Weights of a small transformer language model: 27.9M parameters, untied embeddings.
MLP neurons of a small language model. Each row is named by its layer, matrix (down: output weights) and neuron, and shows model dimensions 256-383. Each number is 128 + 32 x the weight over its row's rms, rounded and kept within 0 to 255. Numbers have three digits each. A neuron's up and down rows have the sign that makes its largest values positive.
A block is one neuron, or neurons of one layer that tend to fire together. Before each block is what it responds to, as a language model described it from the Wikipedia text at the highest values.

Description: Sports stats table tokens. Tokens in sports articles, mostly table cells and headers right after a pipe, such as Chinese Taipei, High rebounds, and Nation, or results and tier.
L11.down47:116082120100088120081108161153118077142144167190134107108086138067086120184064161145157111152159145135173108101113125146048119092065116137105213168090158115144136131109153120143095171120145156131102111123115111124099163186167160107096117111082156081218109068137166158171141111122156164125146134082157169134101123087091124129169168108105147079108132059135109178150159213145138121109092
L11.down172:101169130127116090103111094127134167109103166135138117133114114104079181136114152125121123156097136114106120150151088115071096071113129136115108121192091184154129151173116145174107158090137092134126119139115110160123159154172120059117159110118122140056086104161110151151115156131162127223105171140154097117164105102178113158147138173087131157091113119137177109149102110132121129163083
L11.down220:143112094154081124089149123127115140130142143098083130184151127097159157110125137116109164048147158079087144139135129169132129185127120099119154142082096126107079123110170139098145135112132125096089111132123144094108137132163100111159120076106191136162114125146197159175120159179115153116085158176139099168133174144133100117107142057120144138155177103132143164136105175144118175106057
L11.down225:103107129141116115105142151136128107150142186080145124172128142142124067146085083107134084152142130101151111122126086060082124099135130173118141116112109084131165122079184153074137112143137148096147139107159132129123088133103114116129123136144070207143120114112146142119123074142223211113072105169170171119127197107143159114142143136170114150093084186110155061144159200125071155124101
L11.down228:199140165172138217090178136080176121116157085127117140134105132109102075138113106093179108084101154149134132092079187036131105100202157157104110139109122153184111091130112136126124143107150127160073124120120128085070086165154133104140115139071119153180119102149144105142031153134100141085145105178078102121141136123104139146103126202147106098091134131101105175124123138124119113161126
L11.down277:107179126065092096122133214091110132117130131141108166146062117101101196144114191097178147156086149120140164120146112144140113125144114070095112124141097123144119122107128091131076092150080108193169143080186127174113075203080134139206127126169127151129164119138089103160111148086136162155168085050119183133141169130162100133085179139165124132104130138123111127164070102118189129082198
L11.down351:116066174148126154172120130102131112185031164159118145117124080137099098114125114169117135109132170122146120058085096154134127134118128116083108126128105109136136138092106167131081147088139153157161128144152092162091135124108133137119139190116187194164140139163169107154106118140146086024151156149160124099120125167127111126117103134104081142134142187140116152140175111131176113140151
L11.down362:121157139173124108120129143114126078129132096142090122122123105118172086169162152126057100148120146132129062195112124111155076126096133055175128138139151137156107116162111186119151110144113062107092176129085117194107174146150117173136188099150133100116094049160112175085146174100101138223092166214092106155143129127137126131118179085122152140146121151115157072138155083110103108189139
L11.down388:134137166177145105147097082117154177156207099200131210143079071186095120159122133145137102088103133145129186124094106189144114097121115109158121145166149126105165140090126131095128103184122158137124145115072221093112163163089132071125104113151149132098172094159157152152144181121137157173076173126107166184185189111099104094102162107134133067105137135150112183149137134126030185114117
L11.down446:091087124107207104161157079074177119156094083184084101139174113113084168128143143183155134182150137068064142103141115123168082096120119114147131151134115127160126150099175154084124137104153198168182151068092137098125134153115049205125147148110117164156155128134169166053140106133126125136152161095171081126134100113105093142168132115075088087134123133123153130125112103124135076085106
L11.down454:079105160163147130154152107165122156119114106152112148106116110109124112150119167163174129125154130145069110142156159203174126133091121142116132144167165172114114143126151138097140129114114143158170173119099093179100127134121150125153160152136152117172160056092136092133117157086172134180145135085062101104109075150173114096100134131041119093133117090098127142100127190101178138139115
L11.down508:154103141138144126139151106137113140175098110082139080137089136222090172138120145130156178169154192123119152096129151136072077158130158062101129173097119128132112126158098139111094126144155118121093138204061150092113076144125147137170205153144071116189139075147121161103109088063151063132125079103132104129190111134145128115134148112155180167139114108130157124197116120117206171068207
L11.down629:150147090125125090109118111096137084135134108102122204146127102105113119100147099111110094181078107165201148152131152134136120094139128154114114121074126105074184171025095039069149141141133108131112138075096157129126138190132147159122101106178105158182090100161175147186109151166120177108141128125113110090091118050169118139113162168170103084126078102061080074186138170165109110126085
L11.down724:126208099101151212128119090086156107140156159067174165093169102130190082111129109095122153145153143112150087118120113131142114103169104125083093108139058081097126103085147193158152132200135097100073099113088119109123089089113083159165185158115070148136141122179126134112160165149111141137167117119109214128120136161191121111126128164120142125117124125117164174083206176135134109139138
L11.down762:204102104140139133127137027172146153202096120129140106143109107101193126132157103136079139157127135156101143088117055140150166096135141144114154130055126149110144158119124098194189139125080183151082137126120152121109107150138100082115142075126168132171122081124200164155141118141108139125141141123076142156065165112164128078081157129155107127103112126175126132156113094105099095085115
L11.down767:100104100140133146111188113148176080077104129114103138163119114107155122138196163123156173109167105099119176095153148099118155143098055132115176151097160156144140115136149125118158120135165096085085156091145118157174098089174136121138101139099137147125168153177150139164118130174097096055157147106073161155088110084066121097131125132163096164138118130160098156168131133149159117183107

Description: Mid-word consonant pieces. Word-piece tokens inside words, mostly a lone t or ch right after an opening fragment, e.g. bankrup-t, vir-t-ual, Be-ach, n-orthern.
L5.down15:170108119135062157145159154122101182178128130128134147111120181157160141113085104092148168121105144135132116122100107126146171100114150197102168126124098165108144174165165103151158148095147137089137148069128170159135103184105103116136210089144154128138108089086153149100101099115188109168104077180157204198145116103163160105112102136113137148126107105079178187169158155134158092114117
L5.down330:145131169109082110135139098109090181096091120102121137104129082137104185084129089098132152160124112199096183156097143114106155100140122142107159165083038093107128147124135164113139187134142146099120120168175172093138066169090118211142160154147137101155129134148089160162132169150119119022131096186120105140136132170148086107163134098150066121119120158138147157164152099135120125115098
L5.down390:122157098105142091095109040116107123108125124117105172090151152141192145101138149099139158134125121108115173155109062127160156139101133146108128150107112130124110154117112127128141168134136187151106115139144096108093111123112105156118131108135163096194111111118077172114132107157152112036165126147118129137099140166167138174152161090128064121116131101136095116160097132117133184168122
L5.down507:141150097101129090081134133099116082186129077087144108140138100138155139130055099179080188137146147090143108199143199111119071095114174165149122111143142164169108152108147105109177109152106119166163120143176119148068160114157087120116135174124132131103132164098061151125154143169078161040161116141161117139109139126136136064111143136087139134136146092198111151094154116171077148125112

Description: Word-initial fragment tokens. Split-off first pieces of words, above all "le" in least, learning, leaving and "D" in Dallas, Downs, plus the whole word "football".
L5.down214:083054163129111087095156127125105087182133120122123122127177176148081174171156101113081163131093161115148147076098143104120128114109121102138169109136100121124118084127128108112124118152104137116123082192141123150163116097092139161196103124169113123162115151144132119164102160134144138079131137100143082139106144123170079116063115109127080162102139139138150180136132140102157225142158
L5.down234:137140087103138159122174089165191107123194138106074174087121149173128127132155128077083135138121129179067108164140142084095095158178108168149103123097078147113106156081081161130126123150096163115161104120119166120121119116169139141145126120087176142143106127114131131129194170173175128211119168135121174098103169159113175168108125140112125132115097086122107137155138157134041103125136
L5.down428:164145141060094123138135112095150066127140115154090094117106165125114123097046126158093092109094086159125135114162088098150133094077110112172148104133093145175155139105148148126078181154127155083207109102150151174177099091098138145120110137129159194132155131079160146159204117123142095141121130099177119176162054111106107132129132114117185139143140123172155075115171143123123159112113
L5.down516:172149175043139125112160179149129125142175163097077152116138089163128092112127095105152153165068158140119135184100123170124084085148165130122118116086121077108167105131162095149122127085169111116162113172143125113137096140168101172151069110113167118119109115115107175146132114185100117141148136140095110102150073124146150109119104187091074102144130130178124142149122124142099135103123

Description: Sports ranking words. Rank and level words in sports career and league text, above all "top" (top tier, top scorer), also "second", "first", "All"-Star, youth.
L13.down43:157110162192133168156111172146128146160199156089122136164173168100149183146118072093137099128080138146050132153119122145133145087155177097149167112096067125068109153125149120122137078128128139131127155106058158085128093151107104182134154106142208197150173178178173121123080168122129189152139146133114075162160138118103150150082169117157102118199165096112063176101115114147105161118085

Description: Century digit 9 in years. The second digit 9 of four-digit 19xx years after a leading 1, as in 1994, 1980s, 1934; rarely word pieces like sc.
L5.down0:129168122123127132084140102147108124186157130142143163154223135081162129120189120098165146101126138126144170159150148092097154130090114122158120074118157122101087098119075137127184146170060114197108161147159169116088178109157113161149123124152166132156127124129129140130090124163144071013108093106103120167093096158172166165129103157146093152137165153136088089111084139138054234093120
L5.down2:122155127100110080194143117132074168112096123117140100096101156120132139142154072134185097132177140123184102115123127116140146127155152146170178117060157134124079142129153089096124148109088110149083124102091120124139182123120080128153101142112102138099117142169131195157163157200143175058195110135096148068067162153099057152094132145115101193098102157137121148113073066069100152128089
L5.down339:093196144156131070110127069139140137157119090124092136130166080177151075094123128111164144134113109094185202097133093135159185102118137093095105155127144117106140089143132136070202154168100158104076129171130122160144146100116150187111083091122157106141105144130098120108101158114152126015166132082120131108181152122120117138124140131160138143085131101153086200086066047145125123133129
L5.down612:173118111095155138077163098120154059144125127142111127098126107135128149120139197145157128089139156202091134107119161101148109213068086133106160096155058103098165078114124161142093157161138109122179137095140111125119096143156089102150065175142119097108126167146184126102138106136140176195202143140096092142153139129119171151120089108127134122191169120079126183123077124128169130104121

Description: Mid-word fragment "if". Word-internal subword pieces, above all "if" inside words like shifted, motifs, arcifera and perifollicular; weaker on other fragments (Cons, ind, ces) and occasional parentheses.
L13.down40:069076183141106067130081169098119131132088107186127139089129149122096141114158174156142159148121147141076170135133167163153132134126116124164067099165094129084138130132094148157134103172117141073150184132091151095112088146125140113114096134090155110140128127111118135146139122139085126127139164103101112159160149099145139169166045153103078188140089082054170131198138122193157091082225

Description: Word fragments, taxonomy lists. Early or middle pieces of split words (Lami-ina-e, Col-ombia, ter-rest-rial, pre-m-axilla) and the & between author names in species lists.
L11.down64:147137143150087071109171094122163174155109138134103166189155127107125154115101113152126128146160143162153160104093162126116113146141116142138105148131112116141089101108124128128177193138115062095133113175122175122131166148159139208158152092101121102120138112167161107174179145125135122132095142136099076173090106136114158125083145143113070106144131107090206145145165128109109152111081
L11.down66:144197126121087141169063162100128112137183133116145170127159110144165115160134110090072168071135120173171107180154099165075158130144141117121131078102119146162121093119130138140180113105143110155131132068137133045166127123131130108090122152100133135140077150087129113118152122116153074096064124092175127189084148155143126126103166139117149099150100093131161163137128097058076151185151
L11.down85:188164142114125186136110156153161134142165136142142119115101124161109165124136099145093142149131147147143166142188142145128195171144107154101123145168153167110086143101101124094065141101080160082151094117180125113085110148096141212137126122166140138111125116111217141111165165138041126093127192092110126121151133146140110102132157088143101172133115115100100102135140113100133140100106
L11.down110:171110088128186187149166107125171034127124095148093131085171144119138078128115111138140120142127129153138082125162072127092141172131158148161095148092081154092184098143137132126097176090210070141126138190111135183107143131086111128114136190165133113147150182157115118124115178109094073178100128135150128094066116139082113078082124156101114132117131122083134149099162158179144134134072
L11.down154:143112155108179112101110136100119120192120118139184082123184157129101131069067098145160139099108162136140114107117117112100174096168082057179140125152144111117136112078075173145137095181125104098047136092140132147054069188112165084167069118071117164192102155139147072133178135136095152123115085173107135162146130138129111124132191137170144168156123069113135144126131137137084148124130
L11.down161:146131114165213126087134094141138132180173142123161139123146095104159167108180154098104114138157101156093138132113118148174125133147117108084164101115088096097099183157157106140101172085130111108104099107094110098093107167163133161135156126104097146137164109091131173176124122171097177216138173131151154162138141152071090123104112153115163099149129113112093163107112114118146145085146
L11.down195:112152099123175085125107179154149133166136077067110102180144199090148101169093150067138154098108128162116131139124167119124158136113113083135095116135113133173152132159116143096072075159159113153074085158090146158134106132117119122165104078089117078158166154110075147123178140138110149135098154180115181105137185111131121153138142126074125116124118116087127145094130151100063101107089
L11.down286:105119086138094127181166073112167118127154107134139227126122122162136102076111122172121140158120147127142122089108094173057191132147158129104090136116165142146128160097152100155143206147152148124133124151087144128134094127131136147105171064136091127187126191097094137137106153158083044052080147166118051147117151066152091148099172118170101129125109099163195138147107140148115076190110
L11.down288:114107093156090139143143200159135086111138137136096074118166096137133146165117103146127129132101124136123108112124131196133120129185141174158092138084160112112088141170111140082121156124139151129138163145103066110127128131150148166132146097099106093149082094057185094108128151074145193168178179139161143169126079080135198126122102164115148148132168165140129118179096146133104137094122
L11.down403:155139070138168074134135154126118121126102185095126140096136174183231146129156118149126116110155131104111168179190132177107154181106119073099138132092060110118114081143106196095155111130137129156133064139108105157134139150103141174212129121135149111115134166131049138091092139136105176101157067127138153125119144121152150129136138150148122125146156125151121110098110120078111106130150
L11.down483:109086140149126105144125129136101144111120121145159157133116109121140147109151180144179133069143132162133138188151113188146203154143096130164134090124097122217150117148106138130097139156102129186144098085154168134092106211123137116124088091151090132155085155126112134113154096161136127178094079164149127146061129132200125151112097134173154104082131148151157049139110088118063133128112
L11.down493:101140083144111094117121124131157151132149130185123115138095057184088076114081121139100111118088118112148092148121134124081191141124105132122114124140144083128150163098128144095159149103094185082137132134121120111104191237154087159182119132148107159161117129119075124215094146158147104029145121114125140129150161142175092145113146107139149103119066114119115118117152165093112127120179
L11.down575:161138150116117153164153146132133098096014081139093057117129113124107161094134139139133145123170179103093148148135138122135135145116126127158137148080205115131119137102123155164153166141107105135121098071185142155100129118137095125123150074092088121153072126126136091100145187087158183117135113137165045122159132096083109113131175132153114123102151104145139089107078152099101151129124
L11.down617:157169083143143109178161095161105136130131093108134149121157113155119106175072153118186171143158157092141181181144122106158118104222131151165156144145145083106074135132134133207113154124113103093051163102134169085120128113083176148137127189125179141100090127111107153155131123097182122160112172081124156093167097039161138070072147141115133122105122112133193131170162036090119185158119
L11.down640:150092073167181124097095153139098129135138129186107084149147141150153165102145127221135081161083152142088157126125075175081075162120095130164147113093141110136110176112164159070141117149147131112115125150116136108112132130168127156115142139102123102166104146154101174118105154136105106047134147155123087180076145085151101085172123112164180079125113118125110155142113149094192119155121
L11.down647:105132057109165103100128126148107150121099132190178105173199151124170153132143148096125206114127062076112125132092094151101128215103146190123148107160136128131139153143137125139158108132077166116064129107138091093145193132160103125147082195164127121113096116117158058124082105164172063096101131132161141090097183105098119172122075137137127068113160113127080212116167103125133161170132

Description: Word-initial fragments, mixed. Mainly "Car" opening a proper name (Carrera, Carvalho, Carter, Caribbean); also auxiliary have/had after a subject, and 0 digits inside numbers.
L5.down514:082116158101133127098162152147119109131126123085113111062108095135145120116177185104130130122143143128147190119109082066153171166068136124137179189074101103103117149147062130073168112143112101053093129188126092103135132146155145143111125116143123105183080153083177159110124121146143155125132068106146111108076144089116149162086055147120169128105098138097087130082160152110110110125114
L5.down553:170190145133082218131115127163125091147086083090188162166088084120138116153090132180137170097109094148130170086162126117171096169134149110119073154143126117133188138113058116128078178152150069085134149090150144151112138069090117132072143182148158172156127166163140107127165154094106160128171140150171114089136160160214120077114116113158147109094152155183080135113136190159127076161070
L5.down681:055160138096115094120126161160100119127095137091098049149120113112120145121127154131098083155098094082168132125079100096123080127119104098167123127133188114120171111136158088093094103133187146176106105141143120094159079173179150199061080158165084153112142128110097148137158137131166134153166126131167077115175128104143073079130152169111164140091113190159080115135135148131150099140155
L5.down733:117100159116178096129083094119131055120133114130118170134146093146044156121166188121113162163182125156138169152124104087105047140150095105124110127118100147136132122142114122072129109134156137097106149115090133158071155201152107112158146117083179139129111144069115068135161157167114134150098113116085112133135139133065111084167118174100101159155187161143191147177161136127084116177137

Description: Line ends after headings. Line-break tokens closing Wikipedia section headings (==Track listing==, ==Description==) or ending list lines before a new "-" item.
L13.down214:184123162177195128144093169151105115135146116117116168193161161122145089206112112137182067120111141087179134156127107119126104142114102166111143170148059108080108105107168078134153137184153110220141079132143127103177145106150085127132128135118145139118092133118082150096143199101161129000115155155157091147152120125167138145101096113130115143161146117124089127063123118144115111185147

Description: Copula after subject. Is or was right after a subject name in Wikipedia lead sentences, such as "WLLL (930 kHz) is"; also line breaks ending list items.
L11.down14:149165126170105175136076144149138063151142204088138149107193089201116100072104133123092152152105134138126127135159133083202120140153127156104135116104085130100114109197176120173137130100136129113167143188170105101127086108132144174176128099130127100087135090157083119172129122156167082113125131090141145124132148125168192119128164188133131106130102136112106118180116108133120062106178
L11.down36:074125069147084102107149088114089171120226175131075171150159038043229147115149105102131142068153098146119105144124174137060160165103121131085165150117150094094172117130122169098131176124136182118161126126139113199121137151130097167144144100128118140162182168170119136159167162126154109122107088130121195144056106135112116158139142148139087137086113154134115102118135209127086142177118
L11.down41:160201145173145116120106114123081084120168105112064126137166100105143051143096141120187081107125091151134093148110164047141130197149120136103148129211131138157157145080205148084067121140156174158125158114099106083114142111167117129141122169137107106138067144136137123099105118127139110068116169138059163119168209192175106157101157106138101108144062122050125181098121129157133144114128
L11.down133:139158104105080161142142151123168143169215159096083125130157125149150135072105097097112127112124124181057119094081149130120184186093101134135090103071134129086137128155120089126087103141153169083092113171182140104087138121097125145136089095065115113116146165163096111151088115204138118130123069114138142150042107130146139164109125118146105146126132102139165100099163137084162116173075
L11.down156:090129129125099086109122132197156129195154187173151156148101136144109181165138139135126124123161163159153092196024185105078165110112127170140158182163193102163155171083123155124139075142151103183153138129161084113111093148045092147102185084154101093143059159153137163091131104174109151095084106162111185108194110130151099111139095150116120120173134185077164098111173123126104100130128
L11.down218:123138064151150132141199154096135126082071104137052135143132112113096170082137173142124165175139153130151125125136148118209096118115134184188119158103062148124089107131169176148079156110195150155150110101121098184092140106074112148137123144109115152165183090169134138143142071132148128112146161128112140125127092154110137142140177108142125172156107177156094166209162161116163151129083
L11.down413:126120124109101068130073133101136117078100117073085142140091153106118153109163061110131159090114181107121135133064184087133188174145145090078137135132101128125088151154134107120134107134123075106145174189089175123079215143093141107143083181116169204107135144137128105125168114083087122238123101120077125140111113146169152170110130123139166130154114101151153168090142074132162154109124
L11.down427:111156177134099103080105157155140168104190121176200149113212182091112135174203118098147145115122105146059085148120102105144155124149075159109185090143192140105171115159130162121129122123180140092113143105106116159137108095122112129164124143169124088107141075132169131143116102075066113018097106137044069133145122068137141177120165154108059158118119144105138144108092108096125127127098
L11.down462:069091185117076137130143095101144135107141097135096138104139096126156128138157078122196164119086110110109122088178087068164117175142122138102127178092145130094102072120109175137165146148139107149136088094165143134121166089103104155139156159169160135157143101161118150124125127161140117137106128148089114148147123156160105095149186125134166122151089089172107190140127149134159162132109
L11.down492:195149193111145131057129149161131149095091171128094090123075146106113069055132045121127110121054098108153110172113134184112135153111132131159106127161058125065151141134102160118135145123145128140169112104141096043144157100171136148138130147131226131119181178092150128150172130139102075131119137107105120125138112173138178136126124156111134159175140096140163186141112165095165118122077
L11.down553:113138182093109070100132201139074206116103093130116094107178123152130157137128143163114158161133119194114122180135139120212117127164114132071128129127131083092117118054116159097052108129123105168129110111139119133118094069057173166113060113148107178075143181177136144126086165154163150151111179084067140148144158140073123104164136131099137103131153127110143160072091084133100151140126
L11.down570:127129099102175192122154163118164142124120129120116129056150153110130153121161146142103111133178165095162090119103111200093125127103100091147129103161047115061092108179149128102118130173142163159123137183115179091096154151096141144144152131123119075136106138199103145118086122136111129144056083091123155099113133144139098120186107130156162123134159170088074078154146155122192168148141
L11.down578:135144085114136146156126045153135126164125089130080185195110155159182126199090117152124127139202122146076116169098141132121176079118185124177160109152120116182119100113099176081074126158118121124176139154112163097102182119122083134101140152152110126192134158131132140101117146098152102164213142148138091142136133142068120107141160159150100122154172100100089110086128128101106158153099
L11.down613:144189105140110144113131091104103142127088212140110113142148117144134146200152145117109107156157119167141105161154165127092116091146202080112150126092155128118140139194129144152137106100117139111099132158111107199123092159126077143122167114145136163163187097163060112125163158103150201120067148115124163095124162131107141130084152073105102129089112178133099137145121133090116124150143
L11.down740:148125157165159177139164110123163106124081090135129188113134152119128146112114152116150083095108154166163148091093010149044165154153123127164112116134100162186187109085138109186147145115111102172122132119127155197123085150125120117106068162089166157119135200136131105182125149124144084146071087130153104187101097148093080133069111132160100128160190121162141153084180142135157123155088
L11.down766:171109156153097154129132134150120096191183186166127157120179132160124160184175127101073108073119128148097106098078134105099182087108099127061128140141127146176147140100150111099135116147112100112111083107171151171139163116139098140120148157125167176086030103168094098103119147143119166108119107100155129155136102131137073133156156111151137105171099079148162086096154097116075181161140

Description: Word-initial fragment tokens. Short word-piece fragments that begin or sit inside a split word, especially " p" (pale, petals, pressure, peat), "ist" (consistently), "iv", "ab", plus some opening parentheses.
L13.down122:097175041128185128146086153120115109125122160107133174150104047156168151130138135142143098084172119121127166104111120105117131126131138130100108072158114137181193140125161138056109074176166131087114099149107127144167150168151133179113108102165141175173173125141114169088104130147072101146176161099165100086204122171138107120112136170146079107113074132158095091072132128202093137174073